Part of a small language model's weights.
Architecture: learned and rotary positions, untied embeddings.
Training: 277M tokens, 4221 steps.
MLP neurons of a small language model. Each row is named by its layer, matrix (gate and up: input weights) and neuron, and shows model dimensions 0-191. Each number is 128 + 24 x the weight over its row's rms, rounded and kept within 0 to 255. Numbers have three digits each. A neuron's up and down rows have the sign that makes its largest values positive.
After each neuron's rows, "fires on" lists the tokens most often at its 100 highest values on Wikipedia text that the model never trained on.

L7.gate497:121127080130155127134162085141133122106079113151167180125098086154156112091098113151105147121142140129184143114113101094150085169193165118109131147152099093149109138126091101089140129169094124133149096154136127121128074103166129135129116118111154136104106141158169145153125146119118118158109150144112139096117169152129122143089127129145148159144090114095123144117126128102104100114097112118123166124159143137115097124130132151114128176141157152137121103111130141135140097151106103121161134164096109136131135095131121111134167172141138095125103092116106104150116166158108121171
L7.up497:164132131112137086132146108134139127150133150123137097131166144107095146095100143109134118178131115116068143100138158153095119072125115103127078120099118090075149149120111126134149069165165090110129103108143092080151160137161147111163103124128121140122119145158103100081120111145095143115153099143121097170152114114127147117096157116113118136123119179108147115126144190151099138124101175099104126097180126116166106134094121096130155129132165140123151111136100115131126140131112106130135123127174130122195117126107136127117139128105141089130130165141130111141139116150115168112
fires on: "–", "-"

L5.gate61:147129095129136111166129164117102157109166129161099164107129112077143082118112100131081118113118148126129103138134146067160152108125127124143139126171149073142139117113102117122106108174099116105126078130149103108134108096069107141115122089120131101103124150150171146094110118111154168132116102134143130145101192143175076147147134130132151134141109131147121142113126154072106130113143100143090162149105143164107127077145094130115105140123119134094135106114130146139093181130112101144130132112131123111119125157108126136099114124126132105171114177102141144150139135120140179105
L5.up61:066138086126063101096129098139152104132148107120132148101124142096170144129144132095143099115126146128108135090143139119115096117140120155121141134078135102116142092137066110102147123143118106151106161171101130128084128116122170112115153090146121134097118150159089109136113162087091136127110104088112120194179128131125138096130159158126125134136105148126126146100114150131103086155119130126156131131142104112164131149137131107120151145144088167157079185114152163119137136124091143118092170127133151140118129120111148170098086111119133138132104121129123113151140111184111117124
fires on: "-"

L4.gate224:097129139152108141129091114099129112137110132143120081110152081171107042080165128084131155154118098146160156113166142176145121141104126095142124115146132104129169153164113145115114103115120138114168124158162108144133121159127126122153116147114152096183121073137103127112134103125146144135134149110116138105107139136145128145111121111111134122098108168086118163139158126102144124146129136143107132090108154153176125128100186146131125123116138143148134108127118160164123085137094128149139152169126165115086130113152128143066144119125145142118153110136135130148102166116137110061
L4.up224:127157130129162141102140099140110089141128143103121134127101155113127075122119165097137154155135128108154091078130121125104116138106172129140124155161119133125151114113171117147103109117156132092119131116096121140134082133087158145153112104130135101136091110109121111142135127125122101072107106181101073089095131119132122153088104143146087186116141125152143156140122144091089117122112124124134126137165120176106152154201138119104103136144117105118146111150147094137098166129149153165116155126128115130075098149156199125116139075116141115173120152143128133137122121124139134128
fires on: " of", " In", "st", " Most", "ian"

L4.gate394:163143100152103118126110133126073123131101131129121128100126129188136123087081121097104145138096162134135144091151141120061128143130146182127145121138132157140118130153157111114122140146140147112116093125175156123144145118138106106130114145127135141136111103103109137148163173071138122130142162157197145103126137122178168141121163125122086177158140150158147145148150109147133117130126119101138137097159124118165141132166142097103137154133105165143091104119134145108065116116077118112136156142126132142124152100171140141093132162132150099147153098102144098148131116105105167153
L4.up394:107147139144149112066135138132118168111134082126132089147113147128093069113102112132124138124138090080163106142136118145130149174130125135158141147137118112131124138146089101117108128140160112151136106138139110143121120143125166112118144106171125153116138126162102126130179074150106108125112135112144139119120132098082123126161066126158151109181126156105125089142143121123125134142169092153116117160144122169127146125118107093112164151139095081101139155099111126144157118091140161102111115125141161173119156146152171182099118080109155139097100113140154148124116166112103089135
fires on: " of", " while"

L5.gate64:127164141125159112117124111097144169095112115121121131134134105094107126132148133113161134124085180154135172158147161141135134100103112136153128123145131141087137074111119113108165137124118155150133114114087167129113085130101123144154089148157137129118106131138104117127134158125166155105099092152120137151118145131108202099119135150088161128152113175116152098118134136148123147122129186099117172139130104165168125089094147104127100115150123136148139175110102142149141158113139099135111106118106103171144167137122169125130154120099108145109170132127142150099195077151131112135
L5.up64:159108172079138085150161139132115118136119151130124153119116117157128150113109142109136169106100121112140134085124120146103135110109070144131074117086135094154116145097153094133157170103133157127108154100193160172133122100109130112126137100156128119104144101155145136127136158117117138110112168107118127115082153165103114145093139115089115149099128135114124137130118174132101151117123142164101120162125151171158119119148136123136154149136137148174157144159151149136132141153138144131115105119094119109117130130139157086159186122128123097112137160119191160148132080149158163089
fires on: "-", ",", " |", "/"

L5.gate505:141134082114151082138171140102134119170163106131144141149162159125110077134157149144113160104136134161134090152109112107139180105168098105168118147143102130126129144155115056157134125125158150167114140137190128151125120106135137150099131156065169168121161143079129137152101129092158155096075139140125111106152171122129147125092145143102100122107139137137113162110128135126173102107118089134133107146161083143144141132120153176132120111138138134125154121158112125134119153128101109107120119120140111130143117106111133104134130149130155137135147172106161150114140174125138089132
L5.up505:147103137120166132145089118119129108110097112113127156111146113107150123102086106103104144139115130116105128119125103131123119139098137139134131139180131129101129103156135079137107144105139155167144105107158138123149156172118173126144136137156145107139129177162135135153123107135132164112165128114124107143137117188141058182108130152130114118126142110059087131118122196133120143151124100127093162091133082124096096133101120144127146131136100139155140170108152169115118150089079125102123143147135121096124074104139100087129153160094134117130100142077130145110125107149100134140
fires on: "'", "g", " |", "lit", "oph", "ti"

L5.gate15:127112134094158150132139078099175155126169156167124153134090123115103124102117108095078170142117129121134068113142132136124111141131178111124152118162098090101131105122127145137129117109136133131111094143117125162117096117132138141175074142203149122152111114097098150129120111130128128154131123161086156156093104110156171134104129128101136124097083124149179098119115147115115124110100087125156117152154148129094126126137109153122074142154110101119148134139138127125129119114108138134122101105081191140104126121163106101136128102130108117135137115153084117121141109138104065105
L5.up15:130104121104112112105165086117107112159144091162102122102145113182171139121151164146071108124102164151086121140142141143104105124153139132169140091144152120130114129141094123144114127094146119147072128101120150129131103132088140150134148107150116137143160095081121150162113161105150176131108160115133134142152133136124167101151127138123087160138098164142072167128123154127166123099089137094152133164110149136143114109107157119057104120096104127120165143091135121157125124132122149102096144151173140112111169129120134136180140136117120161133152108114115150117153134115089121122
fires on: "'", "J", " his", "M", " |", ":"

L4.gate180:140118119131165122134144140159107138071125112102150156137065110138154127148111157145117134126126158062092177084118131125095104136126134101113117117109127153141102081131078142129126163168139115130150103107123153115071173109159072097142106130127139117119101110164147165091112117159105152139139090136120123155112149106143180152098101119153153125116157140110158144104172150109153158118142123095135167163127142131146136108169137140152098122132128155107145055140111105129122120112139137118117099121152133089127145129116155107134163116112160124126089089160138120154163123142138120112
L4.up180:106170123114140097138136139130135158140104122112161099139136071116107111117083120146124145131134122132114129112119109158113124133106136130151137093115121136127142145133149129121151142153094090103071080064157145135091125107103162152163146143113130112131169160083155117104160131135124108074183115136185140180142079173120136099081123134137135105110146172122128139135129144117139141173145131134115097139130107101137135134113143119151133135124174160115127082108167152134124141135152122132106133106104137095174148159130106119141172120131168100090090122128115101103124073132171136107
fires on: " |", "–", "s", "ora"

L5.gate128:121145090158134125171123124111144105110151106176104111105130084175111121117107116163132153103119138135112139135118104157112123130128151097118146098158148093118128119143113130091117085093119146112139106149101158121114128176146097139089120124129131170148104114099141167151133117107128153162119106149135111105168162079070144103085134135103134165143119068142194146141133139125115143120095120116118104120165102131158104117090132103188114133148184128114140115140080122142085150124116112113141101131151151108116100120137122127159148179150117062136126115140100152136126160140116143135
L5.up128:119138139126121122119141142113147079137135106140142179123134176150156101092138107081119138161117131123161110102174125152109110127158155119107047077128098162120153109143131115160110123103134132136145117173137157124135103116143062117134139142116112183156155095128119115088132163147078172122155111130163115186085145160095153097114136145119099132137148121166121098140132090138166140105147132149138133124109106108098123118129149129148090123139143149143114105157123151145100109125116117143118108136125086099119107126141105127147169100122145103132093075122102150081150099112115141132
fires on: " an", " |", " any"

L4.gate14:097130127127098134113111102127120132124134099127176111157158201159084144130123132117100163132125108123121101150118086101121159113131145123133103162157132115116132137111153168106150126153125166167140092136155195129088121117104135123103125126097174132173117160122141146108102149134145139127083138151116118106110161091125179130079122101111133146128144093151147112127185144147101109154114102132134122122153159153131086145141118105102095158101159155156150186128100168125136158115149120126096116088103173135138155131123185138141114142117138113125117109109116133124172111155148146157
L4.up14:147103163113129113149099135126103133103152165120143137133136103155139128130100137128135155091144125136113091163129091134105161132139130098120090112160131123158115131125149101136158082155143105151114137127100171117103147117147139125140127119107117120149125132159140144162085167155110146143156089133131111138089139097104110122137132127095091128122103126112076136132153141097150103151127118131195085083125125118148137078092127165124083090125113157170157064135180112174120108148110086139100138164162127128147122161108165119112129167179116173138108157149101147142102112149124124108
fires on: " |"

L4.gate210:155162169130086146141137129133131159134145141152142132142123104126169083096124151112088124137090120160123074145167113136108103138159146116134169095116107163117113111089183085075140102087133134129107165093149148123111153127108110096131110116122150146125137128087099122153141135135123132169120110128165165160117154084175085164127134121144137155168136134111060141145126113157187118153121121150094151129116125104102123127151158144149157104075125097107136106128155136148106120149141163142116128098111154138128108114165099126099165124121127164126154097143117138125130119163137098130
L4.up210:155115116175106119085106171129156132157152077103106106126098157123109151144107187115130142161105144138127113144156137156136138160145121135140134126172087130122172100158118154144169135108200152117146148179127145108122143107157134159105147123125148095113140160124092093123141115162109159152145151099144114122119202144096138098088122129148134132102107126148130138137126139120147126158147166124161181135117111176121105092118101142127148131104135138131145164086125120143139171084135139117116094135126108154097123118123136140105123148098116130135078119091149105155113137095109085120
fires on: "–", "'", " of", ",", "nce"

L4.gate475:104151109114110134161123116099131116103121114166106093106168136159130180081078113146148138178089133149118144090157105127115087114100141179108088139139115134091104116124120141156126131110101156114124095144163130156125134106085121067125103118100103114171117115142125104146129144088090131135124108120109104141147107127121092119163151148139139125121125113160113156171123084122115128091145103120146104130104152130157117106163165125124117091166148160104155128137150167094155126082136142116090097145096147096125081154104125139140104117126116125151121110165131098113189120106125132111
L4.up475:119101112112122142100141116118155138117105059135123074130124125122174114143108104095079133136113150144134129118145121112104095115155152117121148129108105119100096117151112155135151132138153148115083117093096152111095131159155120144103090111149103117123085077133090094116147136092117102148117140145125130137166116111126128115141123113163143143130193141121123147134157119130094106117158094141122156108149131151089172123121155093143166151148137100152157174150114110129100132132094136121078161126140157133165143128109156168174116096081127131093142093102132146118187096142136114177
fires on: " the", "\n", " while", ".", "=", "\n\n"

L5.gate211:115135086155130106106170103127136118145129134090157126068146092163107099142189116116169142172198107106111148117118174090123107126140136118112138090153099122137143137117112112127073169118158162132108115155090092155144087137136130127110107171095111162161135099107133118105110108151124134142091131122128124156136119159177129119130121087110139124102133170130162139153137118155156101123129169110102128121128143149137113123145115129109124135147101161134110108120102093122144113113110118117101154163156133128141115112161103100079131134196142117137164072123141118109142100097153120131
L5.up211:135147134113096188188138126110154142112126119150142173170099090139143130177108097121147151136127124098093121100169065165095138131150108121142170132143103107115105179138158141149086109126092134138172128176116124132096090170137091138158088121121158138169128143132104158133119129124108136119128096092152118109156120114117147133146120131108117131117150154122105140139137132109140113114139123109098121100118138148143101121136165161110117156107209092117146157118113142130129116167143097122142140151129160168149142148108148100130151090152138129133119151126177126135081121101150086135
fires on: " as", " of"

L5.gate154:124136097156101171128151102157134135137120122182145142109113118090143085111160116152117147107109109133103145134110106103102123140168151148124112127140169115165103150096086117126106134116175174145105179110174114171125170136134079135147127144132110138131152105100096122124104113098148125164107124131077111150098122162124148129115096111129118121119079091165145124132137107136133178117159163104122097149144131145166136175178120133123132136152068148108140120113115116087137132099083152121142163138127111164113130161142129103121161110105134112123150087180150118088156145117134117132
L5.up154:147127132102114165080137153137170136137144085140123092148140132140095084187132098134142130121065089168148153124162099140136107136086129123135125123098133159114138101133098108116107122130134120141147151150108098123122097114152134116145070080109095120145125156092091143113134176106121122140098136151092158144143148106136151125108145130119123093143121162132145169171120132152110115188150140079158120097114146096132148165160138114124160106115124157123121112159094145057115129136156152142115143078095127150092093102116119147118135155157094157156128128125124117153123134134140156136
fires on: " with", " of", "nd", "To", "ong"

L5.gate11:144165135057117166138144155127141113130128135175147173106146125141129119140121108114157140118080126086089149120099090145126112104152180132153130110168178108125170097151095100155151156138095130110152140122122120129106086106090142128091079129125122121113111132166106133148119113126114107156137117104167138118097154136139137101087159160095114125140138108123122135119128142101106105121129103098131114121118095183170142107155109115148103136122143152129126119150117156169180134142136132135211158209139151136137121113108143109136121147109126131165139138111128155139140131145092135129
L5.up11:143171124161098076173162116124110094128127089114112110145133109171132132114104150148078150114108125099144158169146139133174147083123109172099166132112150110112108142158142154124105130149127108132128111091117141101137111129109166084122143147105115141104145133168118137107109140114096133097070153160135130089127127130132080113085123097128096173133164113078085137089140137090126127141118136164144106145133140092120124128098135120173156202143110122108145122143138139180132156128106102127110118120134090135143123136101120115124170104129128128144131128112115081120117163121169115138
fires on: "-", " not", " g", "ila"